From a checkpoint of a small transformer trained on Wikipedia.
Size: 15 layers, width 192, 2 heads of 96, vocabulary 1024.
Architecture: RMSNorm before each block, no biases in attention or MLP, untied embeddings, normalized queries and keys.
Training: a variant of Muon for these matrices, 608M tokens, 9282 steps.
MLP neurons of a small language model. Each row is named by its layer, matrix (up: input weights) and neuron, and shows model dimensions 0-191. Each number is 500 + 50 x the weight over its row's rms, rounded and kept within 0 to 999. Numbers have three digits each.
After each neuron's rows, "fires after" lists the tokens most often just before its 100 highest values on Wikipedia text that the model never trained on.

L2.up375:467492534538458532520476545508550549533588526496485508463488485469499458485592591498447478459375560512526488516555523481421484488427615564605483504485524508468443520562488501531549320497570536563501420446560462533478566461495622513473466519456488514507502473477526475504508581509369434431513505493546389476562557460404425507443462504570441520520557548469520490462444452456438507497462475498539510563475479468376554530442485476476509529470530482450488345537442600534424510502510518475439528519557448451480392521522590443465502502510471538534614483570558483506470529465539497567
fires after: " Y", " J", "el", "d", "or", " R"

L2.up235:545391444532530456455469496443465566492526525525461479464524453628517539488542475481468514507429511448524561459501558491614427526490513516410471582506513509462515468483723458564492561574476493508473422460481498478457585493523428522490615434481500511543388483460454390607544423518514523551532528505501494485482482429453571494426490489422494417537431426438490484479488498478593512623544516470483496582528569481509511483486539549470518480527532486487524449578502536423543486533523413493530610549541471556517523434474470517466581541546457555466440467518503623498472513520441528468
fires after: "a", " K", "enn", "t", "ia", " W"

L2.up83:480537496465464455422389491511407488493544565496455504446473442450506451487558520436472443538468521433670473570487552449633479508492640501475480441452461569463493524563498600527407531526504520522500467579488513478510449488511477556487556527567506424514493384519474491407650397481373511523534539489519476513444488522454490455620494506512472532544574513460518593487509528463466540410451490426489487472511483560529437382467498483521481541448405468489502483475556498473470465542542517498474452549443469516509513409466546474545467505522479510479526532431393471482581509506410510428
fires after: " M", " d", " m", "our", "y", "M"

L7.up830:488474453441427413547467521527584472599467505498548481584496575563421513457478549515497509569348573429513524555510504461519457509539436568527524520440540463476428582408524528552526528504482512509432394460498582528664605429587483489450542497526437495427531470470435440592484479402481550582542513544431426464420575518397460598446516435527501580472515508523534515423540517514550492558436583457470504525500478484549504605520452533561479442516537462550556477511515428497537489445497475458449528486516541542533548501504441473505472474455466423529494508507503533513469517450529499396
fires after: " the", ",", " The", "\n\n", ".\n\n"

L2.up527:513500456540525476541581452532524539543488476480399486530504470468438537446448510421490590441424541526529457382478458582617476570425623477484441418528534456510578514497572425436500518523429506465556492482518468564395624540451466509569534505515492524555585541522493455628520513446523532481509479460483527428497606475475532512486480540470477474438444403475453559447490443454465525527576526527452486499518484432523551575565475517572542464443520562518510441448494506491522491439522386468527438551455587535474534446549494400476610423542511442478555606489558483490471512445522518445
fires after: " K", "k", "at", "K"

L2.up577:454494502528535478455503527644456471513526296539509528442494567583473511500480458517473545557516584554560495441496483392518489508528438483446508428542482389499506531597690453458461562472478487409445539555556513493539535506508458497510470480524579478547511526557587525468506490344551517497511514574484605504537492471538470459527482406521477560540451527486450455516485557508528436528460458433490495469476456508363438541544474521463467499492530509454449556531550501569584622551452547540464576513523525559427548524494483487515478446514499444444539490493466557550469481519524472457
fires after: "c", "C", "ec", " C", " dec"

L2.up605:535577401492509457488553524576473482531427428434529554523505544534483417594435473510511463553505497460468469527501416413455476455460451576570551512536524429462529480415589481463505536510469470471362553496492438441512568403529463508477504553459526496503468410502445509581516435358477584521493632622474517489446472449443490541515461504571506558517558429588532508522503471477493488495469513440557563519428555473494495547539429488465459381532542470418542495512533528590530417550474551472554482513550544509519540579534552438482479472373482431437568439486512456517517561447502507512
fires after: " H", "C", "c", "ic", "ate", "h"

L8.up912:568552564593569485482521583496470517372440461453599487491458502442490494515425494492591493510494508474456451407536480448497504525529519621494499543544541448496478564453485483525481543507558494499519477468520522549464470435426468509467472518477568467589544536523471553483514529401514590491426439477486543505488667518559519589547486482505474393550473505528526420519514483474553503493525428492539510455419478416417535548452452422492468537539375527406658439497525629450507455558493518498564517486503506522474372487528493499519459559473451504524490591603583518530478533492541538483
fires after: " to", "an", " would"

L9.up814:472546492453526568446578444560550529625431477435580488476490480463423483624497466597507511539376441510460469467578510461590544453436548520519460531531495501481514479546483581465573567469435599522398437379556545534541528445546474509476561394503447438507535487505611469587532407504548514528500478474442513570465427483502403558495530425463434439480496503461498535445593487431493393558520549468605477487458514529519489503570468495459479396473536510526481485548508465496453521513405553465498480563537506434513509517477544479518568441431519479428528469580536505493478494571520504449
fires after: " the", " B", " a", " C", " The", " S"

L7.up92:473434544411517449487481463509497518660453538438502472569489530466538467402480526545524486512384586497530491560562427536473539561419482565525475547495506560521545483572518554492456385478489486494531514471505415525372499490421481502503434408432579461363565478511545442534451448460447507453414442518505534476525475546459473525515513488539545514468513572597582532525527538512527570477486480480454507492445531522559514547525495460416532455446343547548554464528495541517496547476476512455584535425475499497525484443484484514382458485510382494543505554464524501575571518509391598526
fires after: " re", " Re", " ex", " S", " al"

L2.up344:522453431472488568466445432460520544513493371527569470524493505548462505423486522490526540525551492489577488499641505464443462452497544490511455417544616479520437519545468528533608516541499493511513502520518409565521522614552559425458482462592445476449529509544514576447420515524467587435476431508462463518584530472519491473520521517473433519458536582515507366489531508525555499377562473531573428481490457510458540336523500498452551439499502484567534494567491536489572657524403590474571431525464499444540522472437493534546493470566431533513559477535479489503490499568526472470
fires after: " Al", " At", " Car", " D", " r", " Ar"

L2.up269:503502512507497480530445479475466545433593533480527492444424471519511536523457557536541431545479518382523484432534583543458450498489562534475474383543490513545498464475474473529517446543509445515557526449549503490473536484450556418528529432526539466503467484467524581497479463443546425452505440478454511451547577496440559512528513520518513505480389434557500514422530531479482631560495496627529424509537471571580490503494468533512460531464528519325456416525504551367405562498566503540371568519430478594495535458507479336551491518493501466494582516520463410496501456604488482503
fires after: " d", " t", " r", " D", " c", "re"

L8.up118:443498491546549475497510596578524591506464452447518530516511584477454506452550557472455503543433497380410397522544522522461475526432514528457536561419474501468548558524488476455447412538450494528451502439453492502490463487475455462530438454533542464456574454519450483472494391503464574456571426453376377438525556490603476474525478511550516529488599530526528441484491457518497527529544576544490515464514653489482563536420478522468480490501483486347443482488535513491564549525525531508547595461519538455476456554493532518361463470437558513557444493475530556384508476544483615469
fires after: " re", " ex", "it", "rans", " w", " des"

L2.up223:550326485486493545480439497512386535471464495495555468469475512492499520466577485511516506532497514571463426445500513529503531452522623484532397501510527427494390570502426481536484474548508546475458525414493419460486519569445574410457586433476456500481445540518527488485476420515523550424493480524436507459553574523490520529465396440449448544404542509562522509449687484534539483517424540498468534505449527527495428351481452514530533514514555503420494507483538558479440493498449474578496479461542534564532573525460497426515406542513511464558557462529447418508483536620557488554
fires after: " D", " d", " ind", " r"

L2.up856:489499469620575502525544542534502455498461571546500533532548479471496591462567473523484575427429459443481549492552526483491528460519571492555508498461527545420527527419454463525527528544460463533508515491504466466498495450536517533428502592526494511540364486423416556605508534461412473424487559566404511488480576442451500518510468467508484516488461447495417543483492582509525482522533592470444482476514493493594476572491513551630467527525399563576437586457361432538530475554486391408514524557473443452569501412503408467533553417456451552567435483491509517533432459464434543540
fires after: "en", "inist", " M", "ast", "in"

L2.up858:469521543496445523440518538436524509495537507520416411547476418520530415471544536415482459372449520498566482508630566446533479429546554468552520514472468601478410492489510516570477479517592506514525424454553464562524491450439511505522473527634513427496478547494511456479544520550492361518454486551467466503600499478492389559491521506510539563501533533547487630495387376597512483439524462493457569506570495510525516410474553479508527532503522538517487483578544455468451492447418501494477503506493451399486439570569501519533480469409473550448531464507588632482427468479492468515
fires after: " Y", " J", "et", "an"

L8.up781:480501426393505557482461432501523501629498445539597468505476459412475487503519438565439478463533497393539431481435466502475561474425512586542562503482480490506515418498595479542487531519502557467498455530532541514473513498524552493465529419461513468603546571519527522522477521548426530574468462430587373470500550455486497600540467538496593465473454478559413583572439590568529508453514544499457451456486432501489410464452518530551648491424472453443489568493533510498592507389488439531485462541544534420453565495514546484529493514549549521491483471380473397542477537452558492478
fires after: " m", "m", " M", "av", " n"

L10.up905:539507544581531453514519536551452509609436442476454522491511602514503480491546509493481494456541481526446513598486349564548483551499526575548442426603542531449500542553492574540413524539573465444589459515495500466453441537406489498596426482502513442551528483584399501458446455501550480495514500492442478495491553517484425567436472421532469457475450484391408550507461546489538461417455539489607492455593633441424458472523496504487455550464554556458429465402533508545496488495533577593562513478526496456523464447495527488563520469460485544510440498415490458566529598519555554481
fires after: " d", " f", "p", " sh", " h", " s"

L2.up928:524467464421536530592606522547529461498435527505486560541588598554510494461557586508542412535470484403453520505528473437499486468470527524469518370544503533507530517545552414545457585455404483536533432448516489501502497490502422543513535392511522466521429511568392440559437520520612503560527563420588568473448557491452551526497495453501533514603533465491322562443462434519452517404523496488470491561498504473489523538470572411407503543446488460486459450456586500497527386532504502516493550507509497507500495437490534502478584493463405498475438516460560507536467462479534578430
fires after: "k", " K", "ark", "K", "ick"

L2.up78:546494489518594535471448473531405588473458466475431517455496547543553462497591487451546544515485578496531471460427495385534506443548449519501442512561483475496526465495581497476565516504439501450539494489503468451566514504534495551491549528442522576540593583465501484448433448472554390491523572631519448398455498516494547429544460468434456552457516536531493585429485517453529470500527530485467437467632429482466481555517441525526471495495580546452460611537474507470469417494537385416419485482362506572507525532584554410523532476520562519451456473569485564515455449527508599582
fires after: "ad", "d", "ud", " T", " d", "g"

L7.up244:516532576515483445391477506521559581504488585506526478562549570517399442472532480369442487444503559488502499555474401460533532524523498530629472527578501444438471488485455527454430498441503530492516532461485481476592490475552549501468560556446490597435511520461464493473608449316560598474530463582517434552526451480479492578398437468473536483495576490413490506513489468515513474569361550525548502444538540491492530456473482449487564550461541405544408492559433488559497492503504435435436547506482556497562498521515529495532537570444478473491422490504462463471403517508475400505
fires after: " University", ",", " the", " The", "st", ")\n"

L5.up280:556407499563437519545496568451516603507399446569550466482415495453422443468537518524483398471559490521436500437537468463446528466576492502463413517505470495523421546389476533476440515497539535534512462487404470510479499497493514472511450487447485521518535429423565565478467381548519507548530426465484445546549496551536552543574543400512424464537543522429551459512529524579610454578463386569543543449595466460477551478479427479479465450498561469393540447614557525494490577506516521421537484510481565441531416495494487500521409606485512406466472492530485510543429567510479464486
fires after: ",", "l", "id", " to"

L2.up243:497468600405471508470466572506498496605513498527505503496519476440451515464511480459476437513448510431569514511487604481511515492488559471510488530486487497455506506524430537540475469398562486507419519552488567510580482603505486486509530574569392423453582483489490516443579422568457489523403527468514532482481492422417505500455507443551536555512387465553529607458469445521335499493536491442428540501431467478540413411466527541548538531471500411538537487588400465493486420537540486510450556479433422486524542549509460542533489555432452544513499501483508608479474529381436460371
fires after: " m", " M", "ar", "ur", "ra"

L7.up74:414528515453482532487552483562540647524530467489407560440510504481479537433539517540447512523494557510448475358507430442438556487508509454543416388442517488476445511572448593439505502386462509554497524488559450464419466500553501533531576482471553515512516549521458481552469509441545530441585480434493513492570528518468495513523413520514514503466407476512471500467465512479490612553570417410500543461454424519469456508566468526520459474521531620506446529443463542543520503565559517519508595524472316472487532516565496547473567487590580487518549523537450552454466449528521522373
fires after: " M", " m", " K", " B"

L2.up622:521562545512551575597520476490462563400501475461548559420535495488536447416542511432440490489490531520513563483502450483487560455518528489450459452558552470427516476548545561610469521482470477520566568466516543500480534604518424521451570431457516660609490525501476435535533420509546502529516515430560556393492584579504498500444398401540484518514453474495522603388453458481529453535440558485525497507540497544523444515456476476590486471447520581468450470513489587440533504609504424569544499525515488497498518477516535445582605452570520557579483565400464585505470534491472490479
fires after: " K", "ad", "K"

L5.up318:445433522492541412510512465462490482557529526531466500494478466480489564456465442491463515497442533485543400497539525502531481499440518503519491559496482499436488581514496495478524521393459507504498459461487511424508500633499475535474491593461418556578466502598530442521640535494520478515493594432511571505529500479548588566472510529551409514537386551583487542490523390489437685553513487479486456560548501452574418455542514552491587494529528452466572439549489478456463539586538432422550527500456517525472465484413434629561526443510418590472521529524422506521510461396461546519
fires after: " m", " M", "rans", "em", "m", "l"

L12.up586:509509515517393566522524499480492501637519499491569505553550566498507594508484501518460396497529424402456509528462394560447534486500437725521467485435539495423526547525422538533465457512513485499525496587496513505514540427562466521526408476504494460597477518550497497492546490493514519492455491446506468486438509455477471471504505558611531541382489444460442477568442448527498600475585463614549494570484450507460389484506533561451533510458526524469434510453458606466416446443505497558512511598488508537436485530538386568513569499453560517498505519502554450508478563555460522498
fires after: " f", " n", " N", " h", " m", " le"

L11.up292:484515530490504446541538544450457499551559506439487421446488441456433531477417508474589496480541464489491532413485505514567408568590581557466406436523550489461566531467507567465483493559508535563551492468547473443517452556508439444503496499512498457481492498408460511495559468490583539449436513521428495556399606492577479548639501566506476442522465552474619505494584361438426403545506447453547537431521466560496497497504514458428490500480537378478585367481499546442488447559507507518489435479415524480432526466451516459499469536483472507473523533437572495410575497549515580467
fires after: " ", " p", " to", " d", " E", " from"